Weights of a small GPT-style language model, trained from scratch on English Wikipedia.
Training: a variant of Muon for these matrices, 1400M tokens, 4607 steps.
MLP neurons of a small language model. Each row is named by its layer, matrix (down: output weights) and neuron, and shows model dimensions 624-751. Each number is 50 + 10 x the weight over its row's rms, rounded and kept within 0 to 99.
A block is one neuron, or neurons of one layer that tend to fire together. Before each block is what it responds to, as a language model described it from the Wikipedia text at the highest values.

Responds to: Bare noun phrase heads
L5.down2348:60 44 50 53 57 44 51 30 39 51 46 47 56 39 41 57 23 39 51 49 57 58 65 47 42 27 47 56 65 47 39 55 37 64 58 62 58 48 38 50 68 58 36 52 38 57 55 39 42 46 47 50 46 39 46 42 40 53 59 47 32 31 50 33 58 54 60 26 52 43 49 60 52 66 41 49 47 67 42 59 59 58 49 55 32 49 40 54 53 50 34 41 39 64 35 73 59 49 60 58 44 61 56 47 34 41 64 33 65 56 52 53 49 38 52 34 83 42 56 57 41 32 33 61 67 47 60 57

Responds to: Quantifier determiners before nouns
L4.down851:60 42 44 65 42 51 58 47 54 36 58 49 42 45 58 48 59 35 49 54 67 48 31 50 40 57 72 53 61 26 62 67 57 56 46 50 56 53 56 42 43 54 51 58 46 45 43 58 44 55 56 65 58 65 47 40 68 55 49 51 49 45 63 75 63 49 63 48 51 45 53 54 39 39 46 48 38 45 28 59 60 48 37 55 44 60 29 50 46 65 48 51 53 41 45 64 29 46 49 41 60 41 55 49 65 54 44 48 63 59 35 56 33 66 48 34 52 34 35 63 64 49 46 48 60 31 44 43
L4.down1488:55 62 54 52 47 48 36 54 47 48 39 28 50 56 59 44 57 61 54 45 38 55 55 47 47 43 24 61 49 50 49 40 68 65 37 42 39 50 64 60 58 43 53 52 56 66 40 48 56 40 55 42 60 34 35 47 56 32 39 44 49 54 41 39 47 44 39 45 62 43 47 52 40 55 51 43 61 45 48 71 60 32 54 43 63 43 57 48 50 60 32 41 47 71 32 49 58 55 59 62 44 44 42 64 53 51 65 58 43 44 37 49 37 38 67 62 66 36 54 41 55 41 58 40 55 61 47 63
L4.down2338:42 30 50 61 45 40 53 49 34 36 57 33 49 49 54 34 69 48 37 47 57 54 56 53 35 36 47 56 61 38 45 41 54 50 48 59 44 47 53 51 42 40 55 43 51 58 70 47 51 44 57 38 28 23 51 69 64 38 57 55 39 51 49 46 43 48 58 60 45 59 64 38 51 41 68 46 53 33 44 48 53 37 52 46 51 63 26 51 50 44 50 38 42 46 46 57 56 44 35 44 58 71 68 50 60 56 46 38 42 62 52 60 50 56 57 47 46 31 57 75 60 50 31 51 36 51 60 45
L4.down2642:47 48 53 60 35 44 46 46 35 40 54 59 47 64 58 52 63 61 58 37 67 43 46 45 47 43 57 48 60 50 42 39 65 46 33 41 51 38 40 58 50 37 59 45 41 23 50 60 57 58 59 53 49 34 51 35 60 37 56 51 45 50 52 49 49 58 58 50 45 50 56 42 61 60 48 45 58 40 46 46 67 57 66 55 67 45 27 33 46 52 43 53 42 56 50 49 27 39 45 71 57 64 29 55 56 60 42 58 53 60 44 45 56 69 35 59 56 43 49 56 56 57 36 55 38 73 70 43

Responds to: Quantifier and partitive words
L2.down77:37 41 64 37 45 46 49 63 57 42 56 34 62 46 56 46 47 49 33 50 51 58 50 51 57 67 43 48 65 41 64 64 44 44 32 34 55 54 55 49 72 50 47 61 56 62 51 52 43 43 54 46 64 45 65 45 54 53 46 49 45 49 68 65 56 64 55 49 48 60 44 44 55 52 47 47 51 56 69 54 64 53 47 34 61 36 48 43 40 64 46 63 59 67 63 53 58 44 35 52 42 46 35 58 59 51 26 42 60 51 43 66 69 62 36 37 39 56 25 26 57 47 50 52 65 57 36 61
L2.down381:52 56 29 57 64 45 40 49 59 26 46 40 50 37 27 45 56 53 54 41 59 60 50 45 66 46 65 48 38 56 59 39 43 77 68 55 47 54 47 53 46 52 64 51 40 52 46 48 55 36 43 52 56 49 48 45 51 47 47 65 65 50 60 58 61 56 54 59 48 66 57 37 69 52 40 55 42 65 44 46 62 54 39 53 53 54 60 51 52 43 55 60 44 49 41 41 47 55 67 53 45 41 54 34 41 47 47 38 58 31 44 55 44 45 48 51 48 54 38 60 57 51 54 66 58 47 48 56
L2.down977:64 38 41 66 55 52 55 60 36 41 37 41 49 53 52 60 55 31 51 55 60 59 46 48 22 47 57 54 63 44 45 67 69 59 84 62 45 43 41 50 57 57 61 49 61 53 43 62 37 46 51 44 46 47 54 51 63 52 56 27 50 61 43 51 35 59 33 40 59 49 66 50 56 63 37 64 53 61 66 45 45 59 50 48 49 61 58 40 46 59 59 34 45 39 54 50 25 47 45 57 55 34 59 61 50 45 51 47 51 56 51 51 41 63 62 63 45 41 59 59 46 63 66 60 31 48 46 64
L2.down1038:57 56 31 35 47 50 37 29 55 59 46 49 68 61 59 59 49 66 61 54 66 50 56 51 45 51 34 53 52 54 52 66 76 70 60 42 45 46 51 54 55 32 44 54 51 46 64 49 48 53 51 60 44 52 44 40 48 51 51 61 30 60 33 55 65 45 51 52 50 62 57 45 43 36 52 46 67 38 63 58 34 39 52 54 51 35 56 50 50 50 51 25 49 31 45 70 44 48 46 25 53 53 49 62 35 56 47 49 55 54 61 49 41 31 66 58 67 58 37 47 61 60 48 44 44 28 44 39
L2.down1085:39 46 59 51 39 48 42 61 29 51 45 70 35 43 43 53 43 59 65 54 41 55 59 42 49 47 66 53 38 62 47 46 41 33 48 36 54 53 42 31 33 32 54 45 55 46 37 62 54 56 48 34 30 53 52 59 51 59 40 70 53 34 37 43 51 63 47 53 47 51 52 48 44 32 51 42 46 50 55 55 52 37 37 37 41 48 51 71 58 36 65 62 50 68 44 53 39 39 44 54 41 47 46 34 47 51 50 55 55 59 63 41 41 53 42 63 65 33 44 64 48 42 41 56 60 62 51 67
L2.down1445:52 71 54 69 44 41 57 45 46 42 48 50 56 38 36 40 44 51 42 54 42 40 40 49 59 50 61 26 47 64 51 65 61 49 56 51 39 49 64 46 48 34 44 50 57 57 52 64 71 54 48 46 46 47 48 44 62 44 60 51 27 48 36 56 45 45 43 48 41 61 43 61 43 67 38 38 46 52 53 45 49 57 60 70 50 59 70 49 45 56 49 45 49 57 54 42 44 44 36 67 48 45 43 37 53 62 56 55 47 67 40 28 51 56 35 47 42 70 58 47 41 39 37 55 60 48 36 68
L2.down1678:38 56 45 68 47 67 39 63 60 60 58 49 52 48 59 45 58 56 59 53 72 40 60 45 63 41 38 56 46 47 46 55 49 62 54 44 39 40 39 57 28 57 37 48 49 32 26 52 32 44 64 62 41 49 60 56 58 44 59 67 39 59 37 59 60 57 57 58 46 43 35 56 49 47 52 35 28 42 65 40 50 68 53 42 61 40 47 56 40 58 74 52 35 47 54 47 39 33 47 61 60 41 47 39 59 59 63 52 51 52 49 59 49 43 54 51 33 56 53 42 52 64 49 50 59 55 44 47
L2.down2148:50 55 40 51 61 62 44 54 26 44 54 55 65 48 42 47 70 54 64 39 51 66 66 48 58 63 42 62 65 58 59 50 67 45 47 54 47 49 42 52 59 60 60 59 45 55 54 41 56 36 64 50 63 63 35 37 55 42 47 45 51 53 51 71 60 39 50 62 64 57 33 37 37 42 39 43 54 39 44 49 58 55 58 52 44 57 53 65 36 66 61 32 62 64 42 48 56 20 63 51 44 48 55 52 46 53 65 33 78 57 55 52 54 59 44 34 58 34 44 50 61 46 52 54 48 36 41 52
L2.down2150:52 46 52 39 44 57 52 43 55 64 55 53 50 51 58 31 32 40 48 50 52 52 42 60 36 52 39 46 47 44 47 62 47 49 48 65 54 65 60 59 57 55 50 53 65 70 54 49 58 31 71 49 62 54 57 44 55 53 55 32 41 55 42 42 48 63 65 44 37 80 62 53 49 43 31 33 47 38 35 30 50 33 39 47 56 68 57 53 68 62 60 38 50 50 59 49 43 50 48 38 52 54 47 54 44 56 69 49 56 37 38 37 54 62 34 49 53 32 61 52 69 44 52 54 32 37 44 51
L2.down2244:53 26 45 41 57 47 35 52 42 38 52 59 72 41 49 53 45 48 39 45 37 40 60 56 28 43 47 57 43 48 42 51 48 46 50 57 49 52 45 43 55 33 53 42 55 43 65 57 45 48 61 57 41 59 43 38 43 44 55 50 34 42 44 29 29 47 43 52 42 46 62 55 44 45 48 59 36 46 50 64 44 43 53 47 62 60 77 55 62 48 57 57 64 57 53 41 42 52 52 55 42 54 45 46 53 47 44 62 59 69 48 50 38 46 60 54 43 60 47 55 49 49 48 55 59 34 53 80
L2.down2408:62 47 45 52 47 51 38 32 48 67 48 52 16 43 53 58 45 55 24 47 39 39 35 61 33 40 42 47 43 67 46 66 39 45 47 42 36 41 50 37 55 47 45 43 76 49 42 73 54 46 71 60 44 40 60 43 43 44 17 44 40 51 52 50 49 61 40 54 51 64 42 43 57 57 27 50 31 68 42 35 45 54 41 39 44 61 64 59 44 56 45 64 31 35 58 38 22 55 43 50 32 38 53 49 49 64 61 60 50 38 40 53 39 44 61 46 53 50 52 29 44 54 45 54 43 60 50 59
L2.down2434:49 63 39 44 42 56 61 41 43 41 61 48 49 36 48 57 56 53 55 41 44 46 52 41 50 50 37 50 43 45 60 54 51 36 59 60 46 45 58 49 44 56 39 72 38 55 47 55 46 41 50 46 35 62 56 55 42 54 50 53 51 52 66 50 40 58 46 56 44 61 52 52 54 53 45 49 50 51 58 44 47 42 53 48 61 33 71 50 57 74 44 56 35 60 52 46 55 59 36 47 52 37 34 52 36 54 58 43 61 34 48 52 48 40 49 56 41 32 67 47 64 60 54 43 48 66 45 39
L2.down2529:56 53 73 35 35 58 49 36 27 51 44 47 52 64 42 43 53 65 47 58 46 43 56 56 44 54 66 40 61 50 52 51 66 65 35 59 46 41 63 55 42 56 46 39 54 44 54 45 44 24 54 45 66 45 55 46 53 28 45 42 37 43 67 44 54 45 63 49 41 62 33 56 43 51 44 39 56 60 52 46 38 57 61 47 47 41 50 47 44 40 46 55 63 61 56 45 45 37 67 53 48 49 62 47 49 59 58 51 47 43 44 55 48 57 61 71 53 72 64 56 54 53 53 56 57 43 54 37
L2.down2767:60 47 60 37 49 42 58 31 57 50 61 53 42 57 46 44 46 73 52 50 48 41 55 39 35 61 45 58 28 71 31 45 60 62 58 40 54 37 60 56 38 46 48 44 68 48 55 49 46 53 47 46 42 45 56 59 54 49 37 49 64 34 53 54 48 58 64 55 42 54 61 37 47 50 46 54 58 56 55 53 54 38 41 52 58 48 40 54 49 36 53 37 56 44 59 31 59 45 55 61 49 57 41 74 61 42 43 69 37 41 46 53 58 54 25 59 56 46 66 52 28 47 56 56 44 55 60 50
L2.down3056:67 43 57 52 37 62 63 59 51 50 64 48 49 56 54 53 41 47 67 40 38 56 57 52 23 38 37 35 49 42 58 49 47 71 41 54 53 49 49 51 67 74 44 65 55 53 46 26 61 45 47 52 40 58 33 44 47 53 60 29 46 46 31 46 60 54 52 43 38 51 74 63 49 64 44 55 38 37 63 44 75 55 51 52 63 61 57 60 58 72 42 75 63 46 40 52 41 45 52 54 54 54 60 53 67 54 45 57 67 47 47 52 23 64 51 52 43 40 40 38 42 50 57 47 59 44 39 37
L2.down3063:47 43 38 65 54 55 36 47 47 24 61 52 39 51 45 45 40 37 41 58 26 47 56 41 51 53 65 41 52 49 45 47 37 53 46 50 52 50 50 37 27 47 57 47 58 46 35 46 56 54 57 62 58 44 69 37 37 63 61 47 26 54 42 47 66 49 51 72 44 60 59 59 64 33 39 37 64 57 57 47 43 45 66 57 48 52 54 57 48 75 48 48 37 63 70 42 45 40 62 45 28 48 49 56 39 70 62 49 48 55 53 41 37 54 38 29 59 24 69 60 63 49 59 45 52 44 47 58

Responds to: Person role nouns
L4.down324:58 33 43 50 64 55 58 30 31 45 46 43 51 63 53 69 53 55 57 38 45 45 58 52 59 44 56 60 43 34 43 35 41 71 48 57 39 45 33 44 53 55 54 63 57 41 41 70 63 63 31 55 40 55 52 39 53 46 55 62 67 48 63 36 44 24 54 50 39 32 58 57 57 52 50 60 49 56 69 50 41 42 29 50 35 54 50 36 51 51 44 71 57 48 62 49 47 46 46 54 67 56 47 43 45 49 44 41 36 57 45 67 38 48 45 46 56 48 47 32 41 50 39 31 42 54 43 48
L4.down562:33 58 51 45 72 37 70 71 61 69 44 36 49 52 48 34 53 48 64 44 46 41 37 46 58 46 52 44 33 50 32 52 46 29 50 44 49 53 41 41 59 72 64 40 50 37 52 37 51 56 57 56 50 55 58 44 43 52 44 58 53 69 68 52 51 39 45 66 39 44 54 46 63 56 31 37 40 60 45 57 59 32 59 48 48 47 54 35 55 61 40 45 76 56 69 44 45 46 40 50 64 57 31 71 44 42 53 19 31 57 52 53 35 43 43 49 41 67 41 52 36 45 46 60 38 49 47 49
L4.down1710:54 60 45 70 70 37 55 53 39 72 52 57 50 45 30 41 38 47 45 56 29 51 49 64 63 42 55 45 46 50 48 43 56 64 36 42 54 50 47 45 61 60 37 40 47 55 37 62 50 46 46 51 48 62 65 58 61 31 57 39 44 50 56 54 36 57 53 64 44 44 37 56 53 77 70 55 35 64 39 50 61 61 46 54 35 32 34 43 43 54 49 43 45 35 53 61 54 37 54 43 51 73 58 68 50 48 47 40 50 71 49 45 38 57 58 50 42 42 33 60 56 50 52 36 54 66 49 37
L4.down2651:61 36 62 67 32 55 49 48 64 42 50 73 46 55 54 46 52 28 65 47 44 62 39 63 40 44 65 40 52 54 57 43 63 61 47 53 48 59 45 59 48 42 43 47 48 61 35 50 53 49 40 35 59 45 62 65 53 49 55 42 56 22 59 51 58 59 36 47 56 59 61 43 62 36 60 66 52 62 65 58 61 67 41 60 57 34 34 61 62 47 48 61 59 52 55 45 30 46 32 59 60 43 48 43 49 48 62 43 46 51 46 51 63 39 51 47 44 28 46 68 55 65 63 69 49 57 48 47

Responds to: List-ending and partitive words
L5.down629:66 54 50 43 32 46 43 55 30 50 40 40 62 48 55 43 54 35 56 59 51 54 43 63 35 38 34 43 60 53 45 46 52 58 52 36 56 54 72 50 61 68 42 53 69 47 70 57 48 60 51 50 61 69 66 47 54 35 43 67 51 55 70 48 54 51 32 50 45 61 47 58 50 59 48 63 48 49 35 47 59 60 61 38 30 65 55 50 48 57 30 64 49 45 54 66 45 43 52 55 46 43 38 69 40 26 43 64 52 47 48 42 65 69 42 46 59 56 34 71 36 38 56 42 52 37 67 52

Responds to: Noun phrase endings
L2.down61:60 47 57 39 65 61 39 55 40 47 49 48 29 43 70 58 39 53 50 55 52 55 57 55 51 49 54 55 56 54 33 57 51 34 58 48 54 55 50 43 54 49 65 71 34 51 39 33 37 53 33 40 37 45 50 56 54 36 58 49 32 34 43 63 55 55 47 49 51 73 61 71 41 55 60 51 54 64 62 51 62 39 57 46 59 65 36 36 44 49 51 65 42 35 49 57 47 55 41 61 58 50 50 38 40 40 49 46 67 44 53 49 50 52 55 54 45 40 69 50 46 49 56 56 56 43 55 41
L2.down220:49 54 59 60 44 40 44 57 36 35 42 42 44 61 53 42 45 51 67 56 42 64 38 44 59 46 47 41 71 55 50 54 34 37 33 49 48 44 44 53 54 43 46 49 52 48 41 49 61 52 43 62 58 61 61 48 53 43 47 65 41 40 45 59 21 60 54 51 47 41 57 53 73 34 53 69 51 47 52 52 28 49 56 65 44 49 56 46 55 47 45 50 43 53 49 60 51 40 53 35 45 37 55 33 50 61 48 62 52 62 31 42 47 48 56 68 43 52 43 47 23 56 68 73 30 55 64 55
L2.down295:42 36 59 54 53 48 61 35 33 58 56 46 62 53 55 60 52 58 35 69 42 52 55 20 39 52 48 65 56 58 40 40 42 62 34 45 54 40 35 57 55 25 35 49 42 55 56 66 49 52 59 59 62 58 62 53 53 34 51 51 53 59 44 51 52 48 34 58 63 54 67 54 36 34 49 52 61 59 51 50 47 68 32 55 52 50 34 71 55 54 50 45 52 59 40 49 49 58 56 48 61 51 65 36 35 51 45 50 57 47 37 41 48 45 39 54 36 51 47 52 50 55 40 31 49 54 54 54
L2.down407:58 36 54 40 42 65 44 56 52 44 57 54 56 39 52 50 67 40 56 52 44 54 49 43 61 72 39 46 60 33 48 60 65 41 66 49 74 39 58 40 50 45 54 66 48 44 46 36 35 50 39 49 55 43 49 68 54 56 54 50 37 44 38 36 49 48 45 53 43 45 45 42 50 57 50 51 43 44 68 52 30 45 45 52 47 40 54 46 35 33 62 44 42 47 48 52 47 58 62 50 17 37 52 49 46 55 42 69 51 33 63 42 35 53 48 46 36 39 57 64 52 54 59 61 57 46 55 44
L2.down476:41 52 54 78 37 44 25 33 44 38 56 60 47 54 40 41 58 50 57 51 58 56 54 66 51 46 51 56 55 45 48 52 51 65 63 46 46 51 49 49 56 56 50 60 75 46 34 69 34 48 45 58 60 49 48 79 58 27 66 39 43 70 54 53 50 41 47 40 44 51 48 40 58 42 62 61 44 62 46 40 72 59 49 65 34 50 53 45 48 51 36 42 39 36 29 52 56 56 52 46 51 41 52 52 39 56 39 43 49 56 51 47 40 45 51 45 43 61 63 45 46 41 40 49 38 50 46 48
L2.down721:48 38 63 58 60 46 37 71 53 57 54 47 58 36 33 48 37 37 30 58 42 45 48 44 41 59 69 48 48 28 46 61 58 66 51 57 68 40 59 53 42 59 35 50 59 32 46 68 55 29 42 47 48 41 41 56 45 55 60 28 38 54 53 46 43 56 27 59 46 51 50 63 55 44 44 60 33 69 41 45 50 53 49 63 41 45 49 53 53 50 52 43 46 40 45 46 53 59 47 61 40 59 59 50 59 55 47 43 65 54 62 74 41 38 66 55 35 42 51 55 52 41 40 39 57 55 38 48
L2.down1000:47 29 55 37 52 52 46 50 52 46 61 50 41 39 36 54 45 53 25 61 44 59 48 39 61 40 61 53 58 44 42 46 55 70 62 62 48 38 37 55 26 52 60 38 53 61 46 66 63 40 40 48 63 65 52 39 45 54 45 57 54 43 43 54 28 45 70 42 36 29 50 70 67 37 47 45 30 74 49 59 64 38 50 45 61 64 67 44 38 46 50 45 43 46 58 50 35 34 55 56 57 59 54 44 57 58 52 58 50 48 68 47 64 29 46 34 48 54 55 59 45 43 42 59 38 37 46 55
L2.down1014:44 49 63 53 44 51 39 40 47 63 39 53 37 31 49 52 54 56 47 70 73 57 48 59 49 35 59 55 54 67 49 47 53 49 46 49 48 47 40 51 66 52 58 61 53 49 60 57 55 49 49 42 56 56 38 48 65 46 32 41 58 39 34 51 40 40 54 52 55 60 49 52 63 45 53 52 76 43 56 43 56 44 33 55 35 43 49 54 54 40 38 49 38 46 52 42 36 55 47 52 40 52 41 49 59 43 33 72 50 61 57 43 43 51 40 48 57 33 47 62 30 57 56 35 60 42 60 59
L2.down1326:46 56 77 60 63 47 43 54 28 54 41 43 59 55 24 56 39 67 63 49 53 45 62 46 43 54 40 46 51 60 46 40 59 45 49 58 52 61 47 42 57 27 55 47 40 51 39 63 57 51 49 39 70 46 54 52 27 37 66 40 37 39 42 51 46 48 65 38 56 33 43 56 32 44 62 41 55 65 43 62 56 38 44 29 69 46 35 42 64 35 47 48 53 57 46 73 56 61 54 52 51 50 49 58 53 47 48 63 58 55 60 50 38 64 49 56 41 41 27 30 55 51 47 47 51 48 63 52
L2.down1405:58 39 49 61 39 46 53 65 56 47 55 60 54 53 31 47 37 42 73 53 48 52 42 36 69 53 54 35 69 65 44 68 38 51 39 60 61 54 45 51 54 53 31 50 44 49 45 46 57 45 53 53 47 52 41 54 51 50 51 57 39 47 65 54 63 40 38 24 59 54 47 63 45 70 61 51 32 54 53 50 47 57 87 60 43 63 55 26 52 33 48 57 37 48 54 60 58 73 39 54 44 60 51 45 49 38 48 56 63 49 31 69 48 55 51 39 45 48 39 41 44 56 45 50 37 38 49 35
L2.down1703:43 41 58 51 37 41 56 66 37 37 36 59 61 53 48 36 55 36 49 25 49 39 54 50 51 45 65 42 79 48 42 62 65 50 56 58 44 57 41 51 53 66 47 46 63 36 44 63 43 45 50 40 59 57 55 52 57 42 44 50 63 74 34 49 51 53 53 41 52 61 46 50 52 47 42 49 55 47 52 40 50 42 44 63 69 55 49 64 40 64 56 64 46 50 43 56 52 54 47 52 55 57 36 58 53 55 52 58 57 53 61 35 74 56 57 68 57 40 54 64 66 58 40 44 56 40 56 36
L2.down2039:44 61 49 45 49 52 71 39 42 40 39 60 52 37 52 49 54 54 59 18 54 56 60 52 53 46 58 46 48 63 51 45 53 36 50 38 47 66 55 42 60 43 43 58 51 60 45 54 43 70 49 64 37 49 50 55 46 55 46 56 48 55 46 43 44 61 56 37 49 46 39 37 41 53 49 54 66 50 66 53 54 34 34 55 58 64 42 45 48 42 43 53 59 46 40 39 54 50 48 45 58 34 35 47 51 29 45 56 39 42 42 42 24 53 53 47 51 60 59 56 43 39 50 65 48 52 63 48
L2.down2587:44 59 55 50 55 45 48 44 29 33 53 38 57 41 33 47 46 30 61 30 44 49 41 69 24 54 68 50 34 43 53 54 53 34 47 45 52 47 42 39 26 49 37 46 47 64 47 58 41 56 41 67 42 54 60 53 70 46 40 49 41 51 69 51 24 57 56 51 66 38 64 44 59 46 51 36 49 65 52 35 33 46 47 54 39 53 54 57 43 54 77 49 56 43 47 55 59 48 53 59 46 50 56 28 55 42 41 65 43 36 50 46 42 56 55 53 41 59 32 60 54 36 54 56 54 48 77 41
L2.down2847:32 47 60 48 38 44 71 59 56 32 44 62 52 45 38 43 33 42 56 40 61 30 46 61 47 40 63 27 62 42 30 48 59 55 50 47 58 62 59 48 49 68 48 45 48 33 44 44 56 41 52 52 45 50 50 57 53 43 48 60 52 61 70 57 31 58 58 43 40 52 51 49 38 64 50 55 46 54 38 59 49 53 51 59 59 38 58 49 32 42 63 42 45 67 59 56 51 52 58 50 54 39 60 52 63 66 42 64 41 50 38 41 54 33 56 54 61 52 35 41 56 57 51 43 48 54 42 53
L2.down2869:45 59 53 49 60 45 49 53 36 42 51 24 40 53 54 52 33 38 45 62 53 59 34 62 49 59 33 56 68 39 30 48 37 62 40 57 58 41 46 49 60 21 46 44 57 48 41 51 52 56 48 51 52 65 60 52 43 53 56 64 52 57 48 49 50 46 37 50 41 55 52 68 61 47 53 46 55 61 32 40 49 38 51 42 46 30 56 42 55 57 68 38 53 49 45 38 49 35 29 59 38 48 49 61 49 32 53 65 61 50 62 31 42 54 27 55 53 49 60 63 35 60 37 51 52 61 60 66
L2.down2913:54 45 60 43 57 48 43 48 38 49 39 31 49 40 51 57 22 58 67 51 61 53 67 45 38 51 47 56 68 44 49 67 61 52 70 52 53 50 74 58 56 84 57 47 50 73 49 79 53 34 29 39 54 48 46 54 61 55 47 50 42 46 38 53 72 63 50 65 48 44 63 32 30 54 45 48 47 71 41 47 63 47 33 60 43 45 44 38 42 58 43 48 42 55 27 55 45 67 60 75 37 72 35 54 56 59 61 59 53 54 43 51 38 55 47 53 37 57 48 65 50 50 35 42 41 52 39 50